{
  "vocab_size": 1024,
  "bias": "none",
  "tie_word_embeddings": true,
  "lr_mult_o": 4.0,
  "lr_head": 0.00712,
  "warmup_steps": 0,
  "decay_shape": "linear",
  "doc_mask": true
}
MLP neurons of a small language model. Each row is named by its layer, matrix (gate and up: input weights) and neuron, and shows model dimensions 0-223. Each number is 500 + 50 x the weight over its row's rms, rounded and kept within 0 to 999. Numbers have three digits each. A neuron's up and down rows have the sign that makes its largest values positive.
After each neuron's rows, "fires after" lists the tokens most often just before its 100 highest values on Wikipedia text that the model never trained on.

L3.gate564:561455468577528506485466507516420479425397451466497482455563590653452408572478496434511535466513557467568432537507447542489534569466446585584462473544491428509640516474594456465471434468513499496494431492473523534526486586325467551465449454480535560506463614481496421470541470470501530547432450455584563475522441503495439464485493491470434563522482548446439489499488482478549426541457560461574563536498476549469566478519470497557460546552515540499487534505521579472534527528490542537428466508496439480416522432455499524526530493385515548471427550556539570551524498491550423469518529504553573564537467555504497466484433582410474388557542550526381521426499487542537473448482
L3.up564:507533509520514482467426488502474541553594511428500460504543431528470479578475537507519521426515449454521473459469481458530494452526541496422424483368472590486471608528522537600558503482506497487481484512571512463453539525443537543494529536483569454600529590449538476531484432467479534560530534566455565436542485494494435402559572427522474528431594546493497518523565505530479489597527429474501560558558588480527528561567520560525499511499522539497562495515399430561418524574637438497506518536498422615448486477503478647437410541594560468520435490364497528441468507530518498412490523500464476477526447532464446531407515499411534469500531542526433409514384556484487447517515
fires after: "-", ".", ":", ";", " |"

L6.gate358:484481482449514609478551502563456517505489451486474468519568459460486504503470567483455455503417545615471559438461500516482502532488519461530484511489454464471449469519489533454574528455492453622479484521492548518499432422527483422530554439434506454489520502497440615487507493518477619556541495427444417492484560406467491512503562467576433565511553524491453521515545459659438447493444526507499423493545503459529410466582480483418465410545495415513491466519583556480532508539464527455529657541525503423504585528449400433482574500513521403482561513562560535531483517455603598487598548541520489519494374536516494506495533577482588510441497393514501483513513520480487547639452
L6.up358:564459531436488593525547499556493528505496558556600536533632446527514597529554512502494594536518490485521535464447514506514426510456518403467591519517456579475523482513431510585625513493529527473526489492473504579421528500432547473494482454452445525477603519474544581448433551471569449521489530592467472483407505551471575451524523570494558467429521440512547546491527545395628437563554555457461579464472494511541516512554507496378495417462529485402563542555385374464467489491409524532462444523454489480485460465555535544490430519499526523580587511506494511441464486498437490617516479479557460556538465492508438525570470455537535468438563543509437463515565499483474487474379
fires after: " f", " th", " s"

L3.gate303:473479533454559628488564483492427488431528514506543525414568475498533499539493519492552556563591512433500515537550482498535530475505520526464523502504437567408599508457457376562493570487457484535575433512470555530467521488507367571458482612548538511480541502496461507522565367628464509583451424478455426512551436533493488418492446500471492467527518543464492423515461479410518538516404505527554530560413606501482529506481483509498448501514505449574471598502605446528483485550569512510528507482543506477528469497570601444485459566474526544479510589552501588411519539491449459510492535407519460509551432566509504411468528358524518620479523557521474456545590444496484525431493
L3.up303:443425520609463488474522538481372554459505491525612461538561501480507495538463525407488516465533475441525441486489407468526453524537489554560437487514457444460543566537531508507384575532448453573545506536537468448522548501442512584493596540535447501481421542555504475391519516469536420502449538464560530448496518506545525521504574580506480529530484518406526585478470549416525491564444486430464556475480433484479521617645535478542629567545525598514372485437529456535510570400462604495534437552530469578471517598494453475423479495385472400469505544509519511502569495536507514494456503472566525411498505497496546493481509534562435517493489452539414447538502501440451529464529
fires after: " |", ";", "."

L2.gate592:450486569479409542427586470608548419493486581593473530475434519533394462487505532448481534593453519496528575411536442470503483507442601498533592543515481434402519483402472516548416485429552534454552410431492472492489505553480520487462467445491459466519498552470440511418536529497541577462479503443474498508456538590502569492483447508495444507519508513513467509547517467533466600525416504526513526519457545514450602534410496601539437520511439456477465483519399450448553545505526509528422490459486463519516531440502437541567474371538505601570445513539526479467608447440600507588413470518512547533530512509516503555474588463506460568425499486490410563474472431392544493592543
L2.up592:498647499589552481494548476511445425567568444489421544496613527471484562585530607521486429449588505447527567433480479494564428457465487514451505501421602513451464507421498365442536583541497529438476456539548549444498419506491414532500510460460490470491441545421440533504501496497512532485486525480470540457521478520473520550502453518431505551512514453503602568435563559544433562532452448492543492464505539520570459459534471562486581480453610541494482534449440568440568457519554472537421427427463429499516450488507481493474469421559444566517566525455521451557503527429462512448511471427460398571602347501435587574530487454482533513524489483504492511518499476501486584585489
fires after: " |", ","

L7.gate11:434380450491499527465426384456530509482506484450631437588427440490438455489554517640446516427563540546515568569350525480526427496527477493574475451517472479479526457485444467470581514549443506473471513472548513430470535386509545535504475446587459460490435483357487600478417471555480503522559468533469493516481447423456454549393535523422542450524500528469498567546456403505523455495442532515547418522498480486516496536562386585468538509535473526497502524498507545501430442547494451532488562488523565433488543509448466537464493509468551448452482445504537510542468478507559630492448491500501470593468556486472420574577534482420511534449519520512612462556568530513520545493563
L7.up11:514541436485485457483525558500489461402502481428420419501553517497473500544475606578361461451432534552437524430447532439476503514507532554452401561531486608492577488489433442655515555505526493524541507525467457495479557395522638587578520529465423490475504459509536571379476497555456501382478491561565459405424525446394586556480436467501523473579481494478515484512505409501571416459472455451499471491553439388515515480532463484546488505517442539481450489500446527487417485481566503525434430534495510527496525532545482525466388450433498484523565494548448475488510487580511530562550492506461404417504478515420477473508470489558492441483511557481530514489533572502490526387454
fires after: " t", " f", " s", "v", " th"

L9.gate750:436474465483428449568522512491463465533524526513436456466512500526433535406546432494474445391521515527470497559471505459473459509545405517559450496474505552405430474501435402423629565561464515472519480442497509457529491588463469389499510567483546482463388488573596547468494468465475440566563552438490459418533481486515494447531449543519509440461552486477544482503490490469510460432585442463535466486463478456584563556469552500468538450550523494522473544590382503448568489613418464508495514394544488530521485510492454538507511426523444589473645497529476483419644577541525469450522410541453529488537576476437520424500537501552510542471451568446414506401519451539452505462531
L9.up750:524458515419428571451527482453515555376503573513471530551586552491528590511470518557378528485498450458531482525451459475553541524510518535494631542504515526529527486556488540475451422481385591430509506431625559529608557487495507460465546524469492572508514527415420544548445483447513518550451515422455518498531512503432503516443410529451505521459449468558506593457452460527547495520578515554580452542560526565549624568515538489508484535488584513560528537536483574551615562493527540470514531496519575600498450547524506421535493394426515510373558451498582574521454504487466456464499553515496524563506497496514588457479465568461507475487429474489522599531584542472504553472418
fires after: " F", ",", " P", "N", " B"

L2.gate421:551620516517549500503529403479491493493486526469575446460530509496587539500407539601470529450360430497556466542490527471481454596494434525428450470582419418421571519512502435542565570384479499489545508453579487491419464529431434473466447572455538585562498456511486467464493457513525473565482504441495551432484504520565545523469478487431473489545450450528528500491506489483375615519563412549466499586472528534492450498520452479492547443506589439456369500491446537456546479463538525463516563494413526508489482495562533485479506538535457560572589635548473547442578577473457533525531455594593526560556456479437514465470504396525501494514497528473494405492508520523526436559450
L2.up421:449430522477549513512545544427567539490530572506608407449497513465539432518433508511518504401525553483532487554536492530479514607564402557491532457609455454487535486522495372584514480447496524601529547553551463440462454570490528493467525587534535557525553577448559457499434490491559517483423514504513573387522517528511407478501427526598504471507530502556474580566447498570532570518447408466412518632493515454510438557545527475467503506520608531510450441455429512497472487432430519477398474410441505542513499514542497492451573544466529493495551507446485533442515473531549567483486426437458471465543472460529472495518576524576516592426491484459642482485419491586457453452449
fires after: " |", " P", "et", ".", " pro"

L5.gate513:480456482552439459486443518462444532470474545571596548479481533605493479483473533542466541506539532656536488573398440476469489524505481464503495482512497556594546479543603520514455490559487557471530463513520579544566579477485488474466420527529506537510481520454502508585511562459494421499484485478454509470536514490468522492480409428507526554509435500448541558477565459422481549686507500408541535563423517500464405536551557449522544352409460410446536494443431426532433541437516480524502453411481501527495508532539526633478496449432567528467561515566530552541487457450517545449499468579508477470615394486495392584573416505520486484475491483549530451496498521556484458506422
L5.up513:479484506562497437458487599551461474593556473546490483468589512486421487466513502546454427506585435455498474572492442454563504442499472518477504551481542504568486619501513488604428489461529438500529544518587495452482618456495459532414454489413565458499528456527463505459490549532457550504489542502450593504522623523531487489493628466518431481497612494519476495504570533449451527551514463497400485366461539458452479520592515544465507503498382540480527561546557364428522513566527518486515470454445466478495500555495476470495464534432497507518400489543575503538490492417560526586615458532419553496448441563535570477533486470489643463496461500565491477488375463472417524480533
fires after: " |", " the"

L5.gate525:480583598515444489395524526495497515502529502553620463473457421538535546555496451586470503417461471440512520493551443546532470487444518509486507522589414568470559488428588538484545457531508474544511467448553499493520554543346466524419438478510515582494486415579468485543524558460430527528420486486525513442430500481582565553524507440510519548406445518540418400532553457512438514573509454404453463538427518425454462530565500468575492509544552583446487561529554514449501519582530502473555396531554579559448498420511554580473545463509484459518515547533441537544471505567473518443440547541506388544483408568540529439529382498486575545552494471443485446518557468443489556529560
L5.up525:553460548576476558447512498516490493562490467567468397517548498523466470520505530505547483512456549542414453494383489392445481446428454530519429495582513412357510573532491462440491520564565420536464497534384534451492444551418552468485532517547444546558423543560449568447500476514484419518460459504536543481560402545547488536492432373426499461521517426446562467471579487489431519587555368438401436493590445452558479581537568513485450519522552490515461385487454535510508463477528501510513403519437489494533419428494497489574565447441519477547436561578535498433489483515545517516447596516496473466475555481460515505562534496484517528437492578543533446491505494563475531432557
fires after: " in", " |", " P", " E", " pro", " 2"

L5.gate335:504522577509552540422520492531417402436382500489512484513457480524432561448547567478410443483454556513515557529463506410462437526462531555606571561505506452466521557394466510585470428431482482355419493500536555412508551490535435486499508462499440540493395587521476575609462514574483506512537557503432481481427518520447541552467576479487526497505568452431536610483474543472476521594541497415499568519459550507518429512542522519528443559477512508545435552511465499522466494410522484493530492519504446571498460514514524496594546427576482457542537582473484414497492510564539475584545546551503501512516441544502525438622551499461526502456555425557577469496488435598407432571455
L5.up335:567560505479508547467536426554504482543620476467462524567497481495501518503542507578443563569492368470533481585488572535431569486487478588497502526566576555423369425453466511457522472521404466603495506456529476534430367531433407538459454457519391526465465525458494461541506358436462452428506562496589547565604512526510521487516485502467468471485514535410519487395542486513484482544447486443583516491458545619570527543586516456448474581443517465491491546545432519441490511476512564439459498470456531476495466475469481570471561485461483440503578538481518533572500458464464545486435498513565477555496599490503482592507494481621450507607452494531526483510499524545521419510561
fires after: ",", " the"

L5.gate79:526440469509583479528509478550487511493463525548591490503554614417498448411507514406454554463466531424569554627496521483420545656566544565488497458439483532569495517514463506485554508455531496424596457408584533441570473465486490502466508485529524475500532471609520537481566451397421440515473531444501451493459527525449524504446503502442508446597545481535536538561466469439464485592485537477498463406500531504504559533483632488503541492464455515481494606404471532466531494505380583528485520569565583546499477506543466485458522578432477493440514566470489526451588477396533547497521494494484460473553428497535452529509563584512578487460551644432450467506465445533487488436452
L5.up79:491574534523530485526495545527359503601446634523583653497556486500490546538534471474456486524490441475522504542497446483543534574488439475470553547503452432483499559535442437468459383434480492496446598450514549457482445589442523432468517488532421433438557458508580424499582435459492514565475490436557474417541589434477472508570526486510554540514574515555515581390518528461502548573496502494459431487505522506489492390520553575590571457443428474468473604388466482463495481456565545544448465495445489550487426515519470481434587400545491558540510512493507458499512527426565473506515370507500567538483422555501483513534547493478497523499486514451511431469541517504585488591532
fires after: " |", "op", " At", " pro", "at", " 1"

L5.gate666:512492582470420421447441534459448460339508478546506599510529500486551494441384520510485414400497459562530492567446473507494505490592503577481459475356459466484498474550506471516453431486552474512506443571524473545527442511501466507490426552481581504499516444444496595498530498517557433526441507537507554447545396491517517517372467509486518464462580580424554441552523390468512569457545462466482569567549512458435463462567551539524450510555562550451486441537511503440490476476538557486428516541463568418597489523546402538519513520509517427456510426424618494438510530496472511488599510466536494536463533428524547557517452383521407474456431509524533472544478494529388536475497
L5.up666:485414572497483479496535549504474546489516491584519521547556498535481515464572473459437467446446441519422506506542546552524450526455616526436540445480453543508498580584459465519451451490450482511522393489528490511507522447500434477507467493544521549498386521502475452532490506553499528485469486533472484594509500553539522480460493532534504350427537456422635501632477460450488530553542518460485473471589464521538555530581423505516475439336456477523475430473536426395468524549504484539453491461466466519604520498588460444457539568590568436528425493499572395452567555478484496486544525363508618450464471515531484462485539512509445548468567533546417420441453476479435553508583
fires after: " con", " Ar", " T", " the", " The"

L8.gate633:420527580487548451519485602585492430460623522448475454492462439559490534431490520523471475410416578508454466592477513491517477519402515484509573460567501504607515542443536439531521458507582570444479490475543490481504474551524580422493560456505487463484376428467520460453532535500499522529563491533455477458491518455419487482474468551561515560434528596471509576586529561475514514417509422503429435464413539491592522513571491509473457523517479544449483485466479510590437472419488478505465567540473551459465463512510475552497609404451525541433436553511616636576553451540624537470473442463511470471559485443519438533500536397531548495452624483510501474544432479456473493520473
L8.up633:525514476467496455479471536483511507440487459549509382597466486471434530489449553545498425620508549529484534590434461432510520468525492441495541597626586550479498484505527457482570463510525528530511477523514484588487498534549554460478456462488575478506533484474533428403493421547390525496545472521426515477605442547539531487512482495498420444439598598449509471437495478515467545466462498411509471408522517559456525520519452570445621492533522497447482514385495435507386394550587449502522464508483489554468497540494387522551497548498539509486496517422467498531565467404513434591541543479490485351460466498508441442491540465509489423556511492439411506577484519582474439502622
fires after: " |", "ome", "et", " at", "t", ";"